Weights of a small GPT-style language model, trained from scratch on English Wikipedia.
Architecture: RMSNorm before each block, rotary positions, untied embeddings.
Training: a variant of Adam for these matrices, 10282 steps.
MLP neurons of a small language model. Each row is named by its layer, matrix (gate and up: input weights) and neuron, and shows model dimensions 16-111. Each number is 128 + 32 x the weight over its row's rms, rounded and kept within 0 to 255. Numbers have three digits each. A neuron's up and down rows have the sign that makes its largest values positive.
After each neuron's rows, "fires on" lists the tokens most often at its 100 highest values on Wikipedia text that the model never trained on. A number after a token or word is its count.

L9.gate45:148098156124120110172099130074184106113122168074051089161132104128146141096135121146137160126086132066113143133170157097199121142145137133050094097089154093138173138090120148134150175113140136155172129152169113140130152128112081169133111073135174149099094095096131174134136119080107142167
L9.up45:147092136147115102130188159141143186122135148114096096109116125131113144173121115195123115135178139115127138147066110136083105125128116103090094095107071111092128111105165197197165054123144147143155081085151172182165123100113092127132134159162105120116149071144161166107165105116113092150
fires on: "t" 32, "el" 9, "st" 8, "ul" 6, "ast" 6, "s" 5

L3.gate164:130116147125147139175164171095160089153149127113122147126147136144123151140163155120150109123096073210139068153086125105109172171085068111073075112127119130124085163091111098119150184170130128099128147056122135162122109130122135112100154134117137135108095099116133127084164155189215096101
L3.up164:144133138106145161161155154101148086165130137106103149131146136128138141143162133133148101104084062205132074140081104129081184164097068119075087114119131131110078175100105112106137163175119121094123161061118138150116114129107148098114153148125125130089094105096117113097166160168231104103
fires on: " car" 13, " go" 13, " star" 11, " bu" 10, " laun" 8

L12.gate63:147137136177107085134104149093127099124120127118116120150132179144093173149146111129166152143053133144119124108102163069149117154095109068152058099092151097099140143102087144119162094150158104090064142198074110163074084101144125127109106135146144094172130180094119185123112135119113132087
L12.up63:116143136142191149120062089139117171107138108078144096195137154049144149159084128187150139090161095138079129140126117137113124128102087031150031093106173094110145113094082142133081106116118166094106120167177122199116125098080097146089108133165179099107091161111081124114067098172139156130
fires on: "\n" 53, " |" 17, " as" 4

L13.gate213:136087118095104149146145108154154078133111133134135023130111119143125144068131121142117151111135111119096132121095102069118093073172067107113114162159120094126106139167163136122113145125157170146123134114097165176176211131147141096136193124098152112098143209119111144164151097092159172188
L13.up213:125130171080119116129098135170117099162097192186138134142147118153104123190161163152130097194088105120117096170135116132056144098105159088124164106071142126139131151156120130140207153103131199065094097104119100100167104158106130120168077140136130131096112112072166160075109131173092054154
fires on: "." 48, "l" 9, "q" 7, "e" 7

L11.gate294:108162089070025064105147121110108189148143065162149134144113134080155088100138164113109106128145166173127074150075125089052120109136172111137099171149100098082176145166143106109119112104132153032121161150036174059145140112123113098098103107162134087143116136152125206145185119128103134153
L11.up294:144133119140076105173071153149115136098052140066134155061059079140164089106121135150127131185127155116159158098177140165098112128145147170128145065176152162131159135138092094153025156107163093154172143070105143134066152143133146114137090151124149090147047109104147194137111140151118084120
fires on: " rel" 18, "os" 14, "us" 7, "id" 6, "od" 6, "ow" 5

L8.gate347:145147098173159143114115134151161101145099138075094091108127139081067152185101163158194192071122130146116108119135135117134133091142135048079116088146134131106154121083158188111065118151149104179126090100101098136147126080124132100177091126109162112129083151079139176139084132165074096129
L8.up347:087135134114134208158058088209095157084127176185134097145142120101128150181142112153107140077115149161078083072218147141158127135146146139123120120122171137117153113129158168152132099074147208155137129119132115116077094151107135124101061075110141144120105108135130137094117096144105137203
fires on: "\n" 94

L11.gate381:174153121093146104106128167124110135210141190117044114162101160126127146081129162123143150113067113140118157137159182149183115144182142070139121150161123106063104055173128109117153161107189102097064128108112125113106161126125100075191123124121135097147066085053094088136155147133153080144
L11.up381:122116126115082151172101077153142131140117155116206087166107135095106067116119144128129140147133169106128156136197146130116177094162156135122168106153186155069187148143101096154117151089123119098237103116085155128192165149149130119134170102119142100127121140052183107115118168081122159116
fires on: " is" 22, " was" 13, " main" 10, "l" 8, "n" 6

L3.gate93:112126105138129080122137161091135104154000135122065124114140142152144150127171127133123135102094105123152116121122112037102129121117092129149108127112134130132125146122125187149135168099006177117163150140145136168144132126094109123125143172126136099159131120015075112115131137099085095166
L3.up93:138222158143134095112120130124135119148187144125131143139085159135134112092124123148106115124154110118109014116105118000141116131150107134134145161076128145130152116114137034157126146126095104149118098139108148124173120143139120151143133154112125129132130105201107120119155155123119120134
fires on: "ional" 17, " Ber" 12, " U" 8, " against" 7, "inal" 7, " Pro" 7

L5.gate160:114158075143079152124141159105146138085160115097083157116111128112100162105082089095113097148096179055159109122124138136134195158153121081109212093129151152155096160192139109111098149158146144122080131169089131095182102132111139151050073136117081133109149077194118127162146144111072138167
L5.up160:133122136100122142101155190108111121217149142129129093110144091116108094115076109087141112091091120130146160124133108149089151185137095159183104114131108117110191100133115119099066188083142118117110118075103138139071187114143077128081156108106182102141075092206133176115103140147162111182
fires on: "In" 21, " In" 13, "oot" 9, " Can" 6, "ween" 4, "unning" 4

L3.gate1:138077131124092132166160150132064103107097160088101108117137130202061166136124169139130123163179154172053104104138172065104116096087132092142092148080118098068094126097147170117110157144166134123113165160170043166116155118165086105141169162065131046104149122071070141095149174153117145158
L3.up1:127132125070047127136216139186124167114151142152070104142103138088105197124189175146100105144115183112102159099099108135130138069150116187125150115166208059100104123101144144154114095105142109131080145122066170166129132139156101095105182191177125134101175118143125176170169123118138109182
fires on: "2" 47, " |" 47

L3.gate161:133106104081118131149077111111130157123152114145166113158133138153117121098108134136112084150093116083168122073121141144164100141196165102083152116139157167112140100110120148112087114082118131107090109115101162101173139203078113141134126149143144114154098098172224143148087168157166138163
L3.up161:136079117122096124059115062120099125157156164171128108199140161098139167088111062156103106132120091104112114090145156106134072092136127059091134103134191110050076145111113182129125125090126170120118149111120142123172144190098116154105160185146095091160126168201097146124129101072158152156
fires on: " as" 58, "-" 24, " As" 8, "y" 6

L6.gate348:124137115139106058111155119165167125157060069113113137100125145182082116115110133127077148076120131106138135076117095117130070132181111059113188153148101152135166143082124139151131169129139149128160106130156158170124049154136081110099195179175128083117101129164176156184143149159126098141
L6.up348:044128148123111129164098201167145124124152074180103150105137094129111074123170099104028189065109149162138162114220100066095105139143105084214112114166123160146158135150174107149141155134142192126172097016137104183158119069177138099095108124180130160122143105129117122121090169114141125143
fires on: "2" 73, "4" 12, "1" 7

L11.gate50:065151169159160127102085164139147089182128174145098117049156141209108155091098122089144165166107135156130147131110155135151060155127139108093078102109187171117191136156084121139146148090102079065074108139192115108135141128129109133101131141107110103098106220109089103086195152129204130075
L11.up50:125196145126104139133100125140133107146158115101141204156098131090139118143124111117099041196128152099109104091148146105107107144174192123159152114068129114165102118149069111121141160121082091123083115184127110101141176160049083172134165114101104091158196133134190151098144141175169093129
fires on: "i" 17, "at" 15, "ens" 9, "x" 7, "ic" 6, "ig" 5

L3.gate83:172106100102183140153162142167149103080117151086162088101062139118034085067126165106080128043121167008172127202170144126132163161086108208116121116178083114106147107171162118109125135129124135119152193105070110155119158157133161109125068093118181142098097105149128099188093101144066084124
L3.up83:192136116083099135185145092156155050104165141122093165127174119113188165096151137112085181114128062131142163087126178102140094128118147097104064119128120124117114121159187169111127069100102133199134149167130110068189131134168123095172122128124142156096130133107098107084112147139169150140
fires on: "8" 27, "5" 9, "0" 8, "4" 7, "78" 6, "7" 5

L13.gate54:169082115197172088154022138092145137116141081137121098109132153183157058103134113111119166106096141072156046107061168103174144154132152180152101087110132191128199137113139119103136173109100096117104063170135158116144111166146154093098163156115176136157129148150147104120175099134172170088
L13.up54:089038165161158125156126115207167151126127140178089164086156150093147111135141106134107124092103090157136071099134163053141064126146115116066112130104154155100119162158131155178114148159130149100129143126190140091105114093161147128142162185167150178104085178152121117168129126065155114144
fires on: "y" 19, " \"" 18, "a" 11, "oun" 7, "ly" 6, "-" 6

L7.gate380:137174135125070090086084191070197145165125131110133134112152176129080126167154175133102118156125110171154178085093115153125057160166130112150103139104115174112180103094109137121141162126081139101111127115124184119112100149134109155146178135140136066080141158147163181119157167115205143104
L7.up380:132097109156153126131125136111160133123096099114140062110142162110167071170106138144168122084169128133113094154058123088089119129200122148110138109126152087111142133165133126163081116124141041137134073099137139174118193146077120118128123139096187093110097197068106158127109122140141096063
fires on: "\n" 84, " not" 5, " details" 4, "\n\n" 4

L9.gate267:056156181119174157157168175154163162107162096136122113062131135151105133110102130100081223112127166115137121118093130125158171124112189121076133101149169159086209130121080155154111189121155177151113130094165142153160109172188134067136109164071116095173088165149111124173105130137144102035
L9.up267:117163103092117192169124106114208076086159133156148158164099097097115118145099112085142145185109117122110148145143062135241129156160147102150117133086114163152123115130086109135126164186077117111107074099188136118081125142101160172088149138092099143141116128173093100110107120228116076120
fires on: "re" 24, "a" 19, "ad" 8, "at" 8, "i" 6, "is" 6

L9.gate227:108210134133094194078157091097105103138139079136139166080073054112121105094128116046103159126143148076144100079088120176162135162148129138136155128148133113094183127091171117137096139146123113152110097103088142103121125144129092087122089084113094163093093074126178154134143125125127122100
L9.up227:142176080123127095180120134131156126101089147120123143136132111119159069105165156042126160140156132094107137094180109136131131113119129197133175079153099066101120126125124133106099183164117136149121140128104126166098124133151137064154080080105158063181153106142143113095087137146070140136
fires on: "id" 26, "us" 23, "t" 9, "am" 8, "The" 8, "ach" 7

L13.gate96:133085117146121095170095116130143161171133108148138125147132126114148000110188102091118197142091172092125118099152073094110162165126153131210132147187078168082173132136105132053148132139140108175124097141136146090130134193113145169123123121075159092156114121127159119150128101152158060114
L13.up96:095136152142199119167112120152110121089155126115123107133150136147129163201137139154078090146155096100120146159133121117124134125106102207112079115154097164143135152108154122106152151126120124125121129080090161167209157138200148168125119136152090108104089097147132142144152107191158057094
fires on: "." 35, "a" 10, "-" 10, "°" 7, "l" 5, "f" 5

L3.gate344:147194168149107127170093140120160106148114112123194173141161104141131094137137098116159104141131148121121200130093137075100143177153147159162166100148110126136135097089078131052147142159090144131168119183112108143146113195128159095115135122113095098129144114124225169082159067114138123146
L3.up344:082144139123125144150078119149117142109106113147166168132202154099202121144190153107154107063190100116165201115165146165103139132074166132168161111120154085139131124183180095064146100120094176125098145092075184100178116126093121132128129127168194174086139122155177089097070168143131132143
fires on: ", " 100

L11.gate132:135117099124069078126139126129121140170163132107076131072097106139158128118048195115129125144151138180122095138127187121121137161106156163112137115110158139147150180141153097070137190126131125116097136141092163156130149096174168143168112142120148167138120092104053160150181169134112090127
L11.up132:126113118117089098138112083166122144152141089134117162108119203132127134125104091127092104176150064148103094066142173123160123158145113096079076082129100216164175122074127229139120123163164138077176122146096139182088089145146187145165128138084122101133074053203145180090141152133111196147
fires on: "iss" 14, " not" 14, "ot" 9, "od" 7, "anc" 7, "ass" 7

L6.gate350:110089127137181122148141141112111133060099156170080171138089141136128078023115123121087104087122108113144099182183098082099173145116069171125147122078117127117130140175093092121122168115134131171213135150111084135135152129124146157129132137108091104115153107134093156136060100156070109128
L6.up350:152116123112148192118095155141127091132143130126168164114135117081107149090138114108121144088140127132115178122099065101111089139165179118151159146121101044164150171104141129123160152083107088217131136099162150152153011071138113104126085150141116115086142172190147156122099108186130058078
fires on: "8" 16, "e" 15, "ine" 7, "5" 6, "93" 6

L8.gate353:085170126126096122124113131123172147095144071128133144121101138111064142121133193125072082130101169137143132141110124102088096153159156098095098116083116140096231127095135135133128135142203092116036139104113182119043119128168077122090124077102145148093164128187125173116103139103167104161
L8.up353:188064125108142064091137107122197113114130115129125143113142193103105165123138162128126110130125077148132202135116057131108035129098108170110109110202182118122140099123158161068079120120160143118129127124144138165131138114105085110118154052101123144125165143128141209119134163090175053127
fires on: "\n\n" 35, " not" 11, " appear" 4, " after" 4

L12.gate178:102090127133131198079120125131137164171155176122096200122140106113087096146118125126107119166162160140073113143081106109149115146134089118149062091133149163148062127056108138039150118135117140166087127139109115062125052123127117159094102119124072138139082133148147113174116142141142079190
L12.up178:155101164124226155146149111124090172165133131117143145150060089114135157119124112114147109120139083083154123101137134129112149143140118089131124135143158123110110077126112090035138095156174095168082126135123136122146076112138136155106047132070132105146098107116190172133086084133130129108
fires on: "." 37, " It" 14, " had" 12, " was" 6

L12.gate174:073120139155147171118147156101145157187078143155127146124103132115115060187168163096116112110123120130125157139106165170112070123099112097109122096129107080135197139151086119140118155166135139145076070095140167158101140112090107094115136097151084074102104158102160145106115221147190110112
L12.up174:083129138101188174088092120083109147115077167157148128120082149118133109152170165119083105157124076132082117182055120102167112055108104123147149057051120087104152109126102145191134042133162110107098130107053151144120158128136148111168123109165130124120156164119115144090129111092169096073
fires on: "\n" 53, " pre" 9, ")" 6, "\n\n" 5

L3.gate123:147115122011140128156141136129119134142140123131094130131108157129120122126137077127115100132096145151095060152149138115135097127117116138140145111130125124109113117101101255163143135154185235140123102123070104124158137142134114137125120098142129128135174128000114154154136110125150129144
L3.up123:162081095043094166127132071122158142157231143135137112145148120105139113124177070095120096145128100115147205099156142006142115099145166123145076120147120159119115134107150131086149114130236184123117138131104127112131136141152137127092103141083121140112128177255114092135117148144144122118
fires on: " born" 27, "ested" 19, "osed" 18, "anted" 7, "ins" 6, " produced" 6

L9.gate79:137186114052135077145102158123113109134154110103108165159156081145119115108155100065144094114147154156111117114113103146110095151156189132159126115142099124141191127184210151150093141120167070101097081146152111084080079128071103132144121180169137144073083151154135136177171128118177112101
L9.up79:054143149099121162093095138084166097054106099096117147138095123140126126079078104088152071120088134183114116123135136166154087150145114173100160128196141138186097134168173200083095147115115100099092128100126157157134142124136093178101130116160148110114083143113124083130101150121115085143
fires on: "y" 24, "and" 18, "ft" 16, "st" 5, " left" 4, "ed" 4

L3.gate350:086000127191115153118100179109078121112094119125048119133104109158115141132088049112112101072121125159153078140107114037138151119092106100123135133106127104112112137114149085191157119152255122163141078113122116133093126124134099114126144113122136128141152112062135156153139115155126140143
L3.up350:083255105088148165128117118173142106144209131123145126094086170128138141131114138091096116165114163140089082117132137165131109117193133119144173125131113173169129120137159080131117142125137222158189170161127155107079119096133150114146141099141144140127123100082175144158141143109061154134
fires on: " Angel" 14, "atch" 11, "raw" 10, " but" 9, " league" 6, "und" 6

L5.gate190:089183146183099094142189129132096099127161128114120165095108156152031149095106144098144108153107119086102122101106104122114158133093107153107189091178098111079119103155157148162132168094166119135094090164079076127099081091161129101079133105073121116125100099159127092116112096155106162167
L5.up190:111145195153148139107130179131075171184158106113156102144142132159135179130137139145085139088160106008164158123137141084100101147150136138104118072129139096123169134108145064106095177152169100169128086147093175105116101168075112160108107128126121062181085133138119193066166133109150160136
fires on: " in" 19, "-" 18, " on" 10, " and" 9

L6.gate74:105117099173105163132123149089106125192142202132140095127103156176122122123133184126111150193112094168141126195165137107119143119163105195104092122140138166093162116184141139108156097107132157112126103216141139140114115035154170054133150090109092113158119106142151089140181159166193108140
L6.up74:131165195143111103138110063124095118103155148104168120099136140137212120127113122143119146072128121174113148140119167095108143129069176124096115128115119119154095161187100086111132141116134093119172126120119129148144150132126131126158143070098174122114134102127072122150110122128142097116
fires on: " |" 46, ";" 18, "; " 16

L2.gate69:069099120123129101158149139193157101124091149166178182160064131111212114053160130072122161109069117103103110135177120138158132166135106138131143121172145131114115169142135095138195155124144124070085131095087177161158144135123166151123109120136184090135152179140159149207163132154132132118
L2.up69:110166159100162142119119184195133142104131124122158162117119099053137158108112120111091106159149165121159122107141084172145147147121112165152156106147142156194144105143116118161126123143109090141110077136076161101123130164124154081121098150169155169102125130131219124157104151102124158147
fires on: "==" 20, "T" 18, "ley" 15, " and" 9, "V" 9

L8.gate86:089184134095124121130109119137118193083133124105127141080089164101116106116131142143166178086065102118091133165191179114115092142150134031154136151036144180109157143172125159119116155129127127106104108138164185178119121126203109136169136119110109118053100127098114150111150158136096106105
L8.up86:069155119126114097088069099120062178096075131090115112100126181060108144201116154171180098113105134138110139102159158105118118122128146082119145116067092177097156161182144190133094135145151110119135124133171179176114125142161146148103142102111126074044125119100131126110170157136123128077
fires on: " F" 26, " Ar" 21, " |" 17, "===" 15, "|---|" 5

L8.gate113:126127084102133147122085113131139141121133202115071161090158146108115111094144157073215133110143081140156177128115145105114137109118148033116109110094113142122162182151158163155096143097066150169126115155138113162116108105111122154154131185129135165075108059126061099173082098137156143135
L8.up113:116160104134177104155146102117123151107143193137098189123096123057143145152112115137186064116133094106083136107141110096121149089148138128143125147089145108131109109121128160149104092133121118144147095133188082165192086182130091123171115181086110145126138065112165062101105086181118146116
fires on: " S" 50, " time" 9, " years" 6, " F" 5, " Ar" 4, " founded" 4

L7.gate274:151139107102100163137039090164087093155160141086149146120198120123166126164158143136164161126167126159190135167106140097160094129141212134140106155117101131127113143152138127092068092136131101196142166120195121111125135097175111147127113091087165144094101140139076125106069188137088109107
L7.up274:107110120125142161147097120119080165166136127118151158145117137101100080151181153152074143099201127135195119117105137122046094175132207109206146128117140119151111163165137180108129073110081170145161185107123125109156086044167098117106067058134130141079156117141100143179090159098080148179
fires on: " |" 25, ")" 16, "2" 6, " " 6, "ie" 4

L3.gate308:150164084040075083101133091161147139126192168148117077122158046144162078106125138105192124124102125107139200126132135090131151129155131126125108148065058154121146128152128068113113108124153092082150073126140170071192137183121126153136132145125145098162165113078149091064120093105146109104
L3.up308:140118052110134122106089106200164095154155127104151098109075173101136101112121124116148113103102122098151156122152124117165123083117164138135149098159138152186132124118095086138149022129122074126103126151129174159055140171131204116157091155108082153160114126149136115134128071123147146133
fires on: " Sch" 14, " Nor" 13, " Br" 12, " Gr" 12, " Ge" 11, " Gl" 10

L13.gate74:154174074146092119098073155118054141147106184122057134149102153158138104144069185156169077107138145101189097095142111130165115130141157067130144182157156096154100129158125149120146154118177079140154065145146133133049131048125067117144150135099099122110090125139191183095060136122138147093
L13.up74:116111171091099132117140139121114127097072139130108101132101123170110130153139108118088144111088131114094057177151130079202184114185100126182146156116155136125059162135082102084075144137094178067178092106130109121088173103173144125165167148140137063192121096138143107163110113137118151161
fires on: "ing" 22, "s" 10, "es" 10, "ains" 8, " were" 6, "aining" 5

L3.gate331:150115143159187153099089132121082104136123194096107136135088210164059171152065074126156071112143113151133131136119102110149113113148125092126170132162105162130085125089097172073083078125159126162116123124111096147083159146132143056138127139077102162106123130191069110124099124153138143149
L3.up331:087098143160220176100144173142094117127071136073152118138136180156144144130128202077138161155124109147141096130087131099129168126102094123139105152044144097123104125099103067066128171183139103122104137140135166179188139083119145103169062159113108106119142110141141188162184111112097120161
fires on: ")" 45, " play" 11, "," 8, "-" 7, " |" 6

L6.gate161:090097147121118134098127194090137161155111194104110150108143162226130080146127133104102140177152076150111130204087132134135142156118119152150118153147204171111142094130089104115086148122121102109185161204114130102143163113099093126109054080058100116159100160158079138180125165148139128196
L6.up161:085132128120177186139107101111087107102157170110192065108116151117180112153108145151131192137165101147131134135096121107171144099174135146123146145143105132203090141114100111135088145144155136152144193133184122149121101126111137084164141131078132136111126181105093125130202121150139119111
fires on: "-" 25, "—" 16, "; " 10, " |" 9

L3.gate148:075000183180133120130142203153111076181147134117086148124126201162093122136118074128092115123125129136129137151111107220150123082123094102162156160145106136144111136138162106163137153157255127141169109125107098157098129063150126101114119127117155139106125160137084112128144104127121153113
L3.up148:084000054087125159063132130148101141155128116129121110183149123129104143130056113131105135113122148157115249159122135170129108123125184111109102098107121179135124142114161189083084088094216093148121174126111107128105113104128129174106116158100120143070138126201152103126152075109130122152
fires on: " born" 22, " Bl" 13, " ship" 6, "oss" 6, " league" 5, "raw" 5

L13.gate48:080130103128053145162079144144147113146121131140154143156116135155165095110141088131147129156139156105123128119104138062105152083122190141199114146116113145127128146168127036106111121174145126155080070198114143099086135147120059175138187129150120084101100177096128130152150144118167154098
L13.up48:089149134156075124084131140111121117048147111159148181101104067100133108143080085144136151099150137060142150146179110168082165096125190102127102120120097193113128134097155122153116117149112105110168143092084138167128108101151106195158156092091107155169087110178144162095107127143154140077
fires on: " a" 24, "l" 13, "-" 11, "t" 5, "ly" 5, "es" 4

L5.gate20:154160084099135153125075163124102141143145070108082152161163120163060137136106173107099093137092149133105180117124105142100139136166172102090160165116119176124120125108151145085137089138169157104124139135130178153122152129130105103073162194135111111137163094140174173126104156152136112096
L5.up20:131178084097126136121098145160101179121146099107101094121082082160138184098112157136156063191114187085113098106201082131073175131137158082155098108161105141130129084100137118123150094193191159100150154164126109155168151121132110114111187214156090100123183088128139143105144175172055113195
fires on: " play" 16, " occ" 15, " played" 13, " end" 9, " win" 5

L11.gate298:148152050104104051165094181107093058109144134162086144090133131201092126124090160103119133106140129166100152152098112130149154119090063146172112136146147122147116129112135133133122146111100138179100090135118120138117106126133103133095123133106176133155098089133117055200112116131113095139
L11.up298:167128184095076094102155185126103160149155097122171103143131104103107158150132133095137078132065157182073122130155082162200138156139085086142076196072150099102131122113155154120151082138208147111112167209103180146065087182103105088142106177126123127132096096123132153154122124086129095116
fires on: " –" 21, "'," 21, " to" 8, " after" 7, "ively" 6, " and" 5

L12.gate33:114140121102117120113104156067168136081157119136107092121141154109148121136111120119133179096137092108156078145131171148162141145190118174100129114126142124137072093143130156165129109070092196175125133057147127123170129160107142105124121117180102185125105081124169200114132065111097159142
L12.up33:218138170111116052154128139182162126084173161138075115167150126111137125139128156146103112117200156135213114108129152087113126147131131136114141132092118146158148156150144129146083138081105170080078170059099133138134103167164130119161147139132169072109164125192126092156124113175133111119
fires on: "en" 37, "in" 21, "il" 9, "t" 7, "ul" 5, "an" 4

L13.gate138:157121124122145118113065153149104121151182120159078090106101170137134066118132128139092144071084149115108138138122100104085104113137163087209076120167153175060146143194144153086100172064127169126058134139144182101127130112133143111122102149047079071161091115145108126135095171180132123137
L13.up138:150125167108134182143117116157168183188149159131139136129097094088109104063090137137138154139094116158094139126118084088065079153132161161205116138118122148090092102191166209169087137092072126128118143122114127067105151073198113118088125100117159099165163125130144141144110160088164146126
fires on: "l" 21, "n" 14, "or" 9, "N" 8, "g" 5, "ir" 4

L3.gate258:127159122172147127111120125156097150099204144111095139091130184081092128174117104111114010148118136139101159120074132160114117146175137132124119084132106129068082107144114175123116142126139110144162103170164101140052127078098132125147071124095105153117101091148117168192128074116148116168
L3.up258:113122149088075147136161130176100168132118125158134101110172133150125134093109160110109152121093115093159178113107146124158073121113056175159131117116126139092111157156122126172171106130134140126097110097156146138131109175148056102143171171159133091139165137116143106078212133109134169166
fires on: "-" 21, " and" 16, "\n" 15, "9" 6, "ether" 6

L3.gate114:177138078086053131079154105125146130103127157128128106129135146128081139156129141160116099125158170145071181096143189109098119115117136065132120135074096112042089145139171152115150065126125133127127145146169141111129129114175106134157095171064133075074153106104088188063166144095144102163
L3.up114:115097121136107119179151120073117156146116175141105165123094184111124139149101140185054113129131149152125122161163107120092172144133126059117110149145140141119121120117141161145131149106088146132116092076093124184110133101211143133137102113133144118129186121091059137121180135113130171094
fires on: "2" 46, " |" 13, " first" 8, "j" 6, " se" 4

L8.gate351:148120135145083117126126116130147060124103163132120134121101134118088107177153133141138116152121187202151116111142144101137114139088174066146082182128159116057113186129101137101144132127078129104085133145178156107106141112141153095172131120075126093107092181165122131178176116093202138056
L8.up351:133106128159173116175111080087123109160149191132127098141151211187118130179183139155080106136129085123115144153152117148105144072134126161163104157127130086160132172174203107118167057082096166149164103164157137193134158067160160104175132137117116148137143117079140100159107146118131122143
fires on: "-" 17, " b" 12, " Total" 11, " |" 8, " se" 7, " |  |" 6

L5.gate130:096088169156219131169094209173112117159082176113101151075026121152145065099077104094118143109167161122218153137137029131168140163159112168141098113132148154124143131168130088129109114107192123163103129118154141183110132145121148150118164094098138116154113070131139133201063096104132091070
L5.up130:164166071101117143132140163133166161118167135106103144145112099107199088092143139088148159163133158135152084168173146100211106140137150114139121133144151155154107140151157060073091129078103129081105180130058134134132152129108204176124082147120075139140136092090150081127101091090161082114
fires on: "ors" 16, " album" 11, " station" 10, "-" 7, "ass" 7, "ts" 6

L11.gate347:170136113140105097136093135093100137141114149073156097138101114135146127127119118128160076089122135142149131116133110004109120106185138118157105175191101141101093147146152137132138099158148082110086100129170137154114151091147074127116084153143091069161073083090132134171148103139152138100
L11.up347:079147123181105089133133216133136126099169148135087067128099078153147111170162139138107143108106098126105031123140191138068146091171142122111134140133070138117127084125112147132085078128168141100111070117092142112129102113203101148120160055132128133189106140112122154125136104172121151108
fires on: "es" 22, "over" 13, "s" 11, "ains" 7, "ates" 7

L7.gate186:143145104122082129131135174161129103115113152127143184137136189159134138101122147094137130168117110138138133168117139088166189119128123101186126131121147086144145147114146096127115103153156136169118110129154136100091161140083062158126088164128138083088110153122119124117129099115132094101
L7.up186:094074111128123162169167153136147107040084086123122093152122147164051222103136143103105116098123096158083120148160118166130062181120142092108099126120089079105187175128158152134096158158162120108127187132136117135129140157105085127171155169112145149175101159181170101154194108152127100134
fires on: " as" 29, "'," 18, " to" 14, ")," 12, " ft" 7, "wards" 4

L12.gate144:108173152116173142116152141146149197206068099115096083156146113085117077119155134168122154144155073117131169143137097152136140107139166142102142086112049106147173114168147128139152163166160166093085125115095123087136160101103137088177111154107154098129083138104156096119147128128183153179
L12.up144:145124130155148134166096183076130140117125117147103106139131124138150166174124100114058138155031136116173142147143138133150127180133113098113111148087107114134124119134132116148124117181193102129063112122100152138118143118136172109159128197090135033147108130123129157143171142134135054101
fires on: "\n" 96, "\n\n" 4

L13.gate34:136082155156143181176074173108164145190162104111105134080190103100140120125141137073103079127115138073102130146087140149106088136136160098146136114059086188070180126128118159161134155124150100159100122113112166204132141117102144127175119138127138083058100196145038144113111134113192117080
L13.up34:154145142074091170094093146116206069140118127139201086191171123099124076104214102121121089130102147101147104105110051150066048199092122138138086153141117128113058129140166118095128087146104118102135098131159142123109157140075081154136131102106120099125104123141100120158126094131107129175
fires on: "i" 27, "ing" 7, "a" 7, "ant" 6, "ed" 5

L9.gate137:136133112132118076159160151087168155120145138108139148117119156107113115163081148119171128117150143150167109140119139101178076192076165056128150160153056164221082077124179124132107142139136165115143074056159076125123119081093091128090124112133131127114135218169190135135116120113162042144
L9.up137:095151110111104096194158101156166114102176215055126167097148127135139102087114125159099091168128152219195078128141121099103185118161116157129131076215131148094118122151100145083166139130138097145139114104140151165112104137032109086183162145171063090151059134112147159053139140136097152104
fires on: "ot" 18, "on" 13, "ow" 13, "o" 8, "le" 7, "or" 6

L13.gate293:172183103179138160149112129121120149117136171161131163142085092194125102116070117143141148156136112113145108150137106104143078145177085160105138145123124107140135115204158137106107153082129149145069137084099120126160174092101098112125089155132103161094137151138151192156161139119158137135
L13.up293:110149132118119160108076135086156194125195155174103160160104154136160214121082114165146159134137118169211080099095172138126158169147129140129137065122131166149130108113105111134094125060150154120109103144137070139142113122141121105127112172146114092106086076103159090042167108148142101156
fires on: "m" 10, "k" 10, "t" 9, "r" 8, "ang" 7, "ar" 6

L7.gate161:134154156100145163144078148076105209150164049122106128143076115124110158107111117129147201103135128127192107128169160120137181110162142119150110132133134101135075116082136092158122098112182125131094123124126076077116152144125092074078123133132094154080139131068124180103138186087077135130
L7.up161:163169155126105111084105173118107114125145122124125142162122179099111151123136173128108120086156172143159165085118143135186083161155175148099125135132147129099121126146071097146155096116105156163137144056145113158085169081154154133191192084180120083077145145155103108108113139148153149172
fires on: "i" 23, "an" 16, "un" 10, "in" 7, "aj" 6, "man" 6

L11.gate343:121117110075118135153162130211151140124088160110144128120187142146085135137137141089122106145176183112098159168109127103114068063126156134156159133150084055073060131123159176181112179104141106127158113138099158131083149155136033108112101160102075120081119088141148132166119185166069111151
L11.up343:089183182127136109122090122128119126098140165172139137120205138093087144111226114150112148036110171172122178112098146144116112085080137151146103191110102107117117143152120137103117147095186093167140091127131089134147111128119175132032131120192209131100122170191103124103126103086119139110
fires on: " r" 55, "2" 8, " /" 6, "1" 4

L9.gate156:145180101131159151111125111125167127177104030125088115102159159059027185115111164156094106102100118126081128128117154137145107150133115078145146102077127105097158076119190126132121180097152163140129088155097065083080131128116113096114085102137176177067178076157190141136104112084126124191
L9.up156:156107107205091141100128144148160146129092121084093104092085141147094167120097166141140108193136112086082145131076175154178108159114140145062083083134139132145138113097144100165123150130148090115059085129165125151123110091134091081201102151120103100179134115133113156131213149097155232152
fires on: "r" 18, "od" 15, "v" 12, "g" 11, "ff" 6, "ud" 4